Weights of a small GPT-style language model, trained from scratch on English Wikipedia: 366M tokens, 11155 steps.
MLP neurons of a small language model. Each row is named by its layer, matrix (down: output weights) and neuron, and shows model dimensions 128-255. Each number is 200 + 40 x the weight over its row's rms, rounded and kept within 0 to 999.
A block is one neuron, or neurons of one layer that tend to fire together. After each block is what it responds to, as a language model described it from the Wikipedia text at the highest values.

L2.down92,153,212,226,215,238,164,154,235,186,172,166,195,191,246,166,199,194,179,167,215,220,215,298,218,284,188,177,199,195,184,221,226,190,116,259,266,188,216,168,149,209,141,227,244,193,118,180,92,187,244,167,202,183,232,204,211,207,93,186,87,164,203,173,216,210,217,203,212,228,241,222,275,245,185,251,274,214,176,179,211,154,193,152,191,206,223,164,184,228,249,195,171,168,213,233,131,197,194,213,174,207,224,244,164,254,221,253,238,194,215,202,213,171,169,223,180,236,239,222,216,137,263,191,207,180,175,169,181
L2.down541,178,179,175,176,195,204,187,221,204,131,141,210,148,196,186,207,142,198,180,237,172,214,262,135,218,194,159,197,218,156,240,250,182,159,241,214,193,185,244,145,171,238,226,143,241,213,204,202,175,187,181,178,184,248,182,222,188,136,170,140,222,183,154,208,126,234,196,207,209,187,177,271,261,246,212,181,239,139,170,147,139,239,154,178,204,236,145,171,176,214,213,134,134,185,166,168,200,221,191,220,201,166,255,221,209,259,205,252,162,267,205,247,157,170,175,217,193,237,211,229,145,168,198,129,137,203,235,175
L2.down1002,159,206,192,144,157,195,204,119,232,189,210,201,216,158,211,212,177,193,122,177,238,240,229,202,131,240,172,197,213,228,267,191,213,175,259,288,213,247,211,192,172,124,214,218,158,212,280,185,157,127,202,171,127,216,204,202,171,137,159,244,172,196,228,217,218,199,244,246,246,180,152,169,268,143,200,279,140,128,160,197,257,196,243,196,249,208,150,162,285,223,226,171,195,188,271,179,168,196,193,213,260,189,206,202,206,127,142,202,184,204,155,234,197,255,250,207,233,186,265,177,155,247,228,234,157,204,186,121
L2.down1013,138,189,245,253,195,213,216,377,147,180,151,216,203,204,208,138,159,213,191,175,172,236,227,186,121,222,194,224,206,125,217,281,187,206,223,258,235,135,212,186,141,207,249,229,272,217,245,233,186,202,214,169,205,299,230,216,201,148,175,215,168,252,169,249,217,238,227,265,206,254,211,277,212,171,244,262,191,169,135,181,208,204,239,179,187,251,196,100,175,250,195,158,177,257,169,230,225,223,278,228,228,234,223,205,260,191,202,252,165,256,210,226,127,249,189,234,147,248,205,205,175,215,201,164,155,188,207,183
Responds to: Short pieces that finish a split word (the q of sq mi and Abdulrazaq, the but of debut, sm-all, -ight, w-ater), plus standalone all, but, two, three.

L8.down767,254,218,141,196,207,184,159,238,163,171,217,183,210,329,183,175,176,120,290,197,196,278,269,153,196,168,157,237,261,191,181,165,132,177,204,151,189,225,195,192,196,175,176,202,178,200,195,200,194,223,182,186,209,174,201,221,217,205,170,157,179,196,158,214,120,175,221,216,189,174,201,124,259,223,185,236,248,203,235,183,144,198,176,152,169,228,164,210,202,184,198,144,172,210,195,190,214,230,188,228,209,238,274,148,229,167,245,164,249,199,214,211,188,217,180,209,188,160,215,194,247,157,232,154,204,216,199,181
Responds to: Cell-separator pipes and word-ending tokens in Wikipedia tables (Total votes |, Official Charts), plus "or"/"and" joining paired terms, as in "Qualification or relegation".

L9.down10,214,240,167,219,191,243,224,243,182,248,198,213,147,332,148,155,266,150,245,256,151,216,196,128,199,224,155,181,242,143,190,142,192,183,234,165,239,219,199,171,241,167,282,238,190,269,156,201,227,206,209,208,228,158,200,237,200,222,167,211,167,210,237,159,180,226,229,204,192,207,196,211,271,155,254,189,241,125,221,153,268,198,145,240,187,125,247,90,196,181,191,144,209,175,245,225,192,197,240,173,204,178,141,170,215,195,222,259,253,187,236,207,239,120,124,222,225,200,225,189,200,294,250,165,185,157,251,213
L9.down175,200,152,233,187,184,206,109,190,182,152,164,223,173,153,169,207,196,167,250,174,155,175,130,198,190,194,184,199,234,181,170,159,175,208,201,251,234,115,234,143,150,186,218,207,259,195,211,251,252,245,163,217,166,220,185,221,247,146,225,227,269,218,201,191,239,175,224,193,177,254,170,249,101,203,182,196,237,211,183,172,172,179,109,185,172,170,234,281,216,206,191,293,206,197,159,242,182,207,208,171,153,197,202,151,265,178,153,227,141,157,191,180,208,170,309,196,215,177,215,181,232,233,310,213,171,138,206,270
L9.down200,112,199,211,188,184,230,128,239,248,214,163,202,150,245,225,212,227,204,189,140,151,185,219,147,153,212,129,264,226,123,297,155,195,167,201,215,180,157,255,205,226,143,151,192,248,185,167,238,124,210,254,214,166,211,186,208,127,259,240,162,142,222,213,161,261,220,134,233,222,191,136,240,217,239,157,302,196,242,204,204,226,258,220,148,214,213,164,191,170,185,225,235,157,192,190,204,219,195,206,233,185,170,294,110,187,198,193,217,228,213,179,239,211,239,146,220,161,223,146,244,201,125,170,166,237,199,181,305
L9.down299,150,225,262,179,181,158,134,171,181,223,175,240,238,184,184,235,129,174,242,211,145,193,234,221,269,245,182,176,209,183,209,180,136,283,261,146,213,194,259,199,179,191,191,159,305,218,233,218,119,148,220,165,180,223,209,185,224,169,224,217,247,183,270,186,230,156,214,217,177,207,209,205,158,173,200,188,177,200,200,167,178,227,219,244,203,207,217,159,214,239,126,188,240,213,268,156,196,211,195,296,175,264,88,227,223,193,173,222,163,201,160,211,148,166,99,176,190,216,191,166,182,220,243,120,201,212,222,196
L9.down395,207,198,186,174,197,243,222,172,231,176,163,187,215,183,149,177,179,109,254,239,219,183,224,204,210,203,174,149,225,151,245,185,183,204,274,199,300,187,214,211,150,309,231,283,244,219,126,212,168,286,235,281,220,256,248,218,170,204,99,222,218,261,208,213,217,159,235,243,181,241,143,164,191,252,220,222,151,187,124,254,286,255,185,210,255,223,185,223,156,172,176,275,147,237,228,185,213,217,175,273,173,206,217,168,204,201,167,172,184,169,175,188,202,181,225,211,208,115,152,147,151,167,211,270,216,178,231,210
L9.down399,230,170,195,167,270,179,167,208,159,246,172,167,256,185,142,166,170,240,154,202,139,225,238,187,143,223,226,243,166,219,95,249,206,167,249,107,109,224,169,199,198,251,247,234,157,152,178,254,144,172,221,175,150,224,175,211,198,294,124,145,151,218,214,177,182,202,179,172,242,145,235,223,250,169,289,277,294,147,208,193,169,235,186,238,232,222,156,134,215,204,213,171,177,249,194,193,212,224,221,211,264,220,249,196,219,245,202,179,256,204,203,185,209,213,189,198,169,207,189,149,156,173,246,202,205,143,241,213
L9.down411,176,208,203,217,231,144,206,274,227,205,181,163,105,215,179,229,187,225,179,212,232,176,169,212,134,204,291,233,231,153,204,177,184,159,224,151,159,174,270,175,173,178,175,180,152,211,189,182,187,163,314,252,214,79,218,166,216,160,164,185,260,259,258,210,192,231,210,239,184,180,261,252,249,230,242,153,287,193,147,198,186,164,218,160,181,211,185,190,197,195,184,194,112,210,184,296,211,232,224,166,203,160,218,242,210,219,212,241,185,245,161,136,220,152,175,206,230,256,152,277,130,225,196,198,212,114,215,148
L9.down414,219,193,247,247,296,161,200,133,214,211,184,244,198,147,183,229,196,214,152,254,272,229,195,219,213,200,159,221,189,175,239,221,218,299,195,253,177,250,247,199,146,298,173,183,183,127,192,209,219,240,253,150,228,101,183,232,219,172,206,162,218,209,161,232,143,204,226,198,249,220,222,235,177,150,145,239,230,227,180,222,189,175,223,220,196,150,167,230,210,185,204,219,184,230,194,206,176,199,170,146,211,205,148,201,247,180,184,179,214,234,270,179,234,245,122,203,176,172,163,229,270,131,110,236,248,291,207,206
L9.down480,221,203,200,169,120,177,204,229,199,158,168,229,266,122,130,260,249,201,143,278,123,242,180,175,181,241,145,232,204,207,171,170,314,166,237,256,171,181,223,166,156,181,249,249,168,250,204,248,253,171,198,243,225,280,165,193,149,156,254,276,186,207,166,189,268,221,195,214,226,291,233,267,235,246,129,162,175,241,201,233,222,211,243,181,189,211,233,218,191,81,214,207,198,230,193,207,236,169,253,187,126,140,220,223,155,141,175,158,227,183,148,129,232,172,201,149,249,207,188,205,166,233,236,258,147,166,227,265
L9.down518,205,176,159,229,292,181,135,219,199,231,211,223,168,167,180,210,183,173,193,247,142,146,205,166,215,201,246,195,156,113,167,275,173,241,155,202,137,186,215,185,193,200,252,213,220,223,212,191,165,212,166,109,182,190,218,245,155,197,177,235,241,167,162,142,209,204,196,183,170,151,246,235,214,238,212,193,234,138,158,105,163,242,227,202,223,168,242,216,327,211,131,169,283,136,136,240,212,200,151,232,178,170,226,227,124,222,289,190,249,145,159,224,215,191,178,182,218,212,159,212,233,216,201,152,208,213,295,164
L9.down562,190,193,257,155,153,248,185,194,198,231,233,148,242,162,218,196,150,153,182,234,212,148,157,233,186,158,211,196,174,258,224,176,171,212,230,208,261,207,215,153,249,186,144,183,249,190,221,164,230,178,205,185,245,133,218,237,216,208,200,146,197,133,173,115,204,197,256,195,110,180,323,195,132,162,123,165,222,243,229,164,224,150,224,191,118,143,181,191,184,206,208,245,252,222,176,316,224,239,295,184,178,215,190,179,196,233,201,235,176,165,236,164,213,137,222,234,171,212,151,197,208,235,218,211,202,183,115,205
L9.down608,219,150,160,134,246,220,191,213,154,216,203,271,214,218,240,196,183,261,227,321,185,234,192,120,234,218,207,236,165,210,120,245,166,140,236,159,227,221,177,154,187,165,207,172,272,115,192,186,235,219,204,196,177,129,171,220,156,156,188,185,241,224,194,242,200,139,164,154,224,225,263,113,246,178,242,198,179,234,224,193,153,261,206,227,256,249,268,183,207,179,246,199,163,169,231,248,178,243,213,225,195,223,174,203,308,155,205,203,180,166,253,168,181,217,175,192,124,231,214,160,197,248,118,189,257,158,210,171
L9.down637,277,163,77,219,199,263,172,180,161,153,215,163,219,185,219,255,210,191,253,254,220,250,135,180,226,256,286,169,235,196,251,227,228,192,175,204,179,180,232,211,229,163,177,250,225,153,181,219,249,204,230,179,249,209,165,178,180,214,229,207,179,197,178,175,211,208,203,174,247,104,216,168,104,145,158,170,213,230,187,146,216,215,143,196,173,181,237,36,166,156,193,153,147,234,241,203,184,224,244,214,253,147,154,104,181,173,240,205,210,118,225,201,244,190,207,226,178,205,195,151,210,181,251,187,248,209,183,225
L9.down804,268,216,217,72,210,214,208,139,181,229,189,145,157,165,174,174,148,179,235,267,207,153,226,256,220,69,192,184,202,203,205,187,262,234,86,203,159,157,179,211,249,253,212,135,208,207,176,156,226,254,151,207,187,176,229,194,232,214,234,218,245,128,216,201,162,144,227,207,247,135,176,182,199,149,228,217,213,220,226,208,269,173,200,177,223,191,226,168,197,228,260,188,215,257,174,221,200,187,191,209,219,127,244,230,280,157,203,187,240,195,196,221,296,226,186,213,228,186,183,203,150,149,248,216,211,206,165,205
L9.down816,168,189,195,96,196,215,223,136,262,175,178,170,236,202,135,225,197,204,213,197,183,238,190,182,190,222,169,163,237,179,216,161,279,199,204,185,192,243,150,193,239,224,171,201,136,198,184,205,300,175,279,157,182,201,246,213,177,238,212,186,108,251,238,245,200,154,197,197,196,180,251,266,212,181,228,144,260,202,213,240,258,174,199,175,195,169,235,192,164,227,277,177,211,174,212,205,234,212,220,228,131,165,155,213,206,159,222,268,283,203,179,250,107,226,171,203,199,241,162,229,152,231,213,180,232,241,212,87
L9.down883,194,228,96,195,138,194,205,175,115,196,186,213,199,161,177,193,185,139,242,226,171,154,142,176,180,202,147,168,196,155,188,97,193,232,252,266,253,206,235,301,200,165,101,172,114,220,184,148,253,240,142,206,200,185,248,152,130,147,239,181,211,245,188,238,189,241,193,270,223,157,247,282,139,201,231,235,214,170,246,149,176,226,162,218,187,219,167,224,204,143,227,158,179,142,159,176,231,173,264,175,190,212,224,188,192,157,186,131,253,141,147,251,229,169,146,258,159,187,222,151,173,166,141,246,191,216,298,229
Responds to: Final digit of four-digit years split after 200/199/201, as in 2007 or born 1998, and empty cell bars in "| Party | | Candidate" election tables.

L9.down141,216,232,227,199,132,139,148,203,219,185,134,235,222,195,215,220,217,206,178,233,234,169,149,226,214,236,123,200,230,208,256,236,235,243,169,190,276,153,276,219,199,214,193,232,153,198,178,280,145,261,147,263,201,262,159,163,229,271,233,253,204,226,234,110,140,194,201,283,241,212,156,197,198,183,184,237,167,225,233,236,146,187,168,238,237,213,170,196,200,225,151,183,159,205,187,204,179,209,234,223,211,259,204,161,172,231,221,169,182,198,181,271,197,207,288,263,275,148,209,184,238,188,182,194,244,150,143,193
L9.down193,128,179,207,192,263,187,201,160,161,153,142,217,144,213,210,171,237,180,175,189,189,101,169,248,154,224,193,218,266,225,206,182,289,127,165,257,195,199,196,218,151,274,213,238,148,296,243,122,155,252,105,180,173,210,204,194,201,164,154,249,186,172,222,202,232,191,176,223,103,183,168,225,214,201,144,169,171,189,240,214,227,229,153,223,243,216,201,246,201,203,217,173,260,236,199,150,133,216,162,198,176,141,189,194,210,168,261,207,213,199,187,212,233,222,222,219,174,206,168,138,231,129,237,168,223,221,189,184
L9.down233,209,193,189,184,140,196,221,180,217,174,180,241,205,157,183,141,204,189,160,236,130,181,216,183,222,162,184,254,168,242,179,178,223,210,172,184,171,126,239,176,212,188,256,223,289,134,189,181,212,250,198,257,168,153,302,201,282,240,165,219,128,214,289,201,225,210,215,256,185,255,161,215,163,151,247,246,198,213,164,138,185,152,255,221,209,145,180,156,223,209,175,169,213,284,260,176,188,170,124,249,214,235,158,191,217,258,140,219,216,214,245,189,178,156,188,214,158,129,227,235,204,233,141,179,315,233,114,197
L9.down254,200,185,229,174,202,261,182,201,153,178,231,303,192,110,214,160,168,236,224,300,179,201,224,138,183,157,172,210,184,202,127,230,244,230,233,206,202,213,187,172,244,236,160,233,184,231,202,183,216,157,213,214,247,175,198,272,191,244,188,160,216,183,123,130,220,235,158,144,216,227,241,209,193,191,194,210,125,127,235,200,154,142,176,276,196,244,220,197,193,199,212,277,152,208,190,203,302,232,206,257,225,255,272,251,219,140,196,214,201,211,166,187,231,214,147,286,112,187,221,163,215,136,174,254,209,197,276,214
L9.down264,220,217,145,217,229,235,159,195,222,186,224,250,224,185,215,221,157,147,218,264,152,197,214,189,132,236,205,221,157,206,214,215,200,236,195,230,185,287,213,139,274,211,260,192,208,260,229,185,161,236,120,170,170,235,176,177,163,200,201,151,174,177,201,225,188,183,159,171,206,143,215,209,237,169,248,191,287,227,144,270,156,259,182,206,221,233,247,234,206,230,173,178,222,142,261,201,129,250,160,207,204,204,162,169,199,131,212,185,211,169,253,187,206,141,204,182,235,214,214,131,146,229,194,186,201,212,205,205
L9.down274,197,147,157,209,183,204,168,204,220,232,208,187,114,201,140,229,210,122,217,233,201,271,218,192,216,170,135,205,194,172,139,233,204,243,166,217,140,176,187,142,236,141,267,231,233,166,151,165,129,129,241,238,183,168,297,208,164,195,185,151,219,237,146,233,160,197,210,132,206,191,177,237,184,227,168,247,251,193,157,248,216,233,209,158,237,236,174,109,168,161,237,286,178,177,236,192,174,291,195,204,231,209,205,203,200,199,191,171,227,187,231,271,182,231,184,154,217,172,230,197,180,168,180,200,238,168,242,220
L9.down380,211,188,216,160,229,209,203,215,179,163,197,162,184,163,208,235,202,260,198,285,210,207,188,139,188,218,176,288,196,122,214,250,121,245,201,233,214,190,239,203,215,173,180,189,164,226,217,261,152,204,221,185,210,217,135,189,112,145,181,112,242,207,189,249,189,172,194,252,245,159,181,218,122,187,128,98,229,238,207,249,190,198,195,242,170,196,227,215,222,231,235,237,140,230,206,236,190,205,195,194,215,249,225,181,242,229,262,189,201,217,224,208,181,244,215,259,162,156,179,172,147,168,151,222,201,165,303,184
L9.down430,212,207,139,145,140,163,175,144,177,218,276,296,253,128,203,208,164,96,177,217,261,236,205,206,205,259,167,253,171,254,227,183,194,222,230,163,231,189,167,188,160,160,186,123,263,195,233,199,224,165,198,189,246,189,233,214,184,226,190,190,226,248,160,291,158,214,206,220,215,178,301,205,228,251,264,204,188,179,191,237,161,198,239,223,295,189,176,200,198,249,129,200,178,175,151,294,235,174,137,162,208,202,282,141,197,159,226,182,233,220,168,181,233,237,236,214,176,217,172,223,222,257,168,186,173,201,297,209
L9.down470,159,185,168,202,154,192,199,186,206,213,235,207,190,260,178,188,240,196,278,187,169,189,187,184,236,227,159,263,180,275,253,254,187,195,166,163,163,158,219,171,248,193,196,184,210,213,175,244,254,143,206,248,223,153,234,117,195,242,171,177,244,221,222,235,142,205,108,264,211,169,234,265,136,202,197,175,159,166,194,187,166,212,211,195,183,214,126,228,231,206,184,224,111,175,168,139,207,233,165,202,262,263,266,210,253,174,240,198,233,215,208,267,271,114,209,233,224,144,164,216,142,219,186,206,252,207,209,222
L9.down596,150,191,120,184,188,201,137,179,236,155,190,270,211,195,182,179,233,182,263,238,224,222,181,226,242,211,223,124,244,185,192,163,247,272,213,263,218,175,272,233,195,211,95,230,182,272,134,225,232,206,164,287,207,197,186,179,172,171,153,149,218,139,193,257,175,217,222,266,245,237,197,216,168,141,122,188,246,184,242,227,157,263,188,148,277,219,174,192,165,243,208,247,221,169,174,158,177,181,192,250,193,247,202,230,292,199,215,228,206,175,170,260,214,183,248,224,255,186,244,216,192,145,223,171,266,174,169,225
L9.down645,163,189,212,185,106,187,217,154,221,195,186,144,225,183,146,223,169,256,224,227,184,215,193,163,178,205,212,216,175,252,189,235,268,131,229,219,217,174,256,270,165,216,228,124,252,134,234,267,194,152,208,148,152,215,183,239,209,263,180,174,189,220,230,123,172,165,224,188,139,207,187,210,152,188,132,130,233,162,192,214,199,234,196,207,195,173,181,251,223,232,208,287,252,213,164,222,157,170,145,213,179,165,120,151,160,151,253,215,186,313,210,245,222,244,227,174,198,170,197,194,221,208,250,188,187,183,241,166
L9.down728,171,168,137,180,258,197,173,189,166,177,261,133,214,185,235,221,222,92,176,250,159,169,148,271,167,196,202,138,230,276,165,209,277,169,253,201,211,226,218,219,173,225,290,229,187,226,201,215,213,191,189,153,194,168,180,144,205,226,240,191,242,202,116,251,174,247,195,229,174,128,256,268,195,126,177,132,206,156,233,209,242,204,151,296,231,244,188,248,184,136,204,167,187,244,138,199,167,179,240,250,150,142,252,141,162,132,248,173,230,213,248,149,192,170,185,245,206,152,159,140,180,248,223,161,250,206,158,236
L9.down793,243,206,156,244,243,212,170,232,184,173,242,195,213,131,256,221,225,164,146,275,157,119,204,168,189,162,175,193,211,264,187,204,183,220,190,232,194,177,202,208,221,211,184,210,207,298,270,195,188,195,120,158,192,199,130,146,217,222,210,216,237,225,108,210,185,239,244,170,172,152,156,204,198,185,154,295,209,208,207,68,243,254,201,186,210,198,139,207,231,156,185,233,147,223,220,230,175,242,196,216,183,293,198,223,197,228,192,244,272,244,149,221,162,153,248,201,308,185,207,117,186,165,234,254,173,160,231,251
L9.down811,176,227,146,221,285,183,158,217,138,95,194,115,221,175,254,222,224,140,212,184,158,240,164,206,172,162,220,197,251,193,228,215,181,179,266,241,199,268,195,245,185,241,176,161,148,240,222,245,237,171,202,200,286,252,176,140,150,220,228,197,170,165,124,206,144,270,184,177,176,212,198,224,216,251,139,204,228,166,234,152,179,250,154,225,187,216,212,235,194,166,177,159,196,189,188,192,107,228,200,248,239,236,233,157,125,227,176,205,307,236,251,193,247,204,213,178,258,152,169,191,210,203,143,182,232,259,104,205
L9.down849,202,202,202,257,274,132,226,232,193,231,259,225,179,184,191,230,149,223,213,216,199,231,259,280,165,226,196,195,191,170,217,139,237,205,218,163,169,168,204,205,192,195,195,248,266,182,243,264,191,219,206,236,217,194,241,201,217,173,129,200,239,113,202,164,198,219,216,225,168,228,177,174,141,190,140,226,197,194,199,172,222,238,161,194,244,172,139,181,214,211,225,142,214,227,107,161,118,157,115,198,219,193,207,143,150,167,211,163,256,170,203,223,201,133,176,270,238,213,285,213,202,156,207,177,223,200,210,155
L9.down914,106,235,244,219,171,203,144,256,190,188,193,240,203,207,200,185,185,163,218,207,304,199,174,225,153,213,191,139,152,194,166,160,221,168,170,232,146,108,251,240,124,99,255,235,194,185,158,161,162,212,187,208,283,177,173,303,235,187,124,137,119,182,207,240,212,178,186,254,184,167,200,191,184,125,194,135,176,219,153,254,219,224,217,218,147,168,234,184,172,244,266,180,186,207,158,211,154,244,153,278,216,204,183,251,138,246,222,135,227,206,175,218,133,224,201,210,232,186,194,212,217,125,218,292,168,199,228,151
Responds to: Inner or final word pieces inside foreign proper names and place names, especially j and z, such as Kumbho-j, Su-z-uki, Abid-j-an.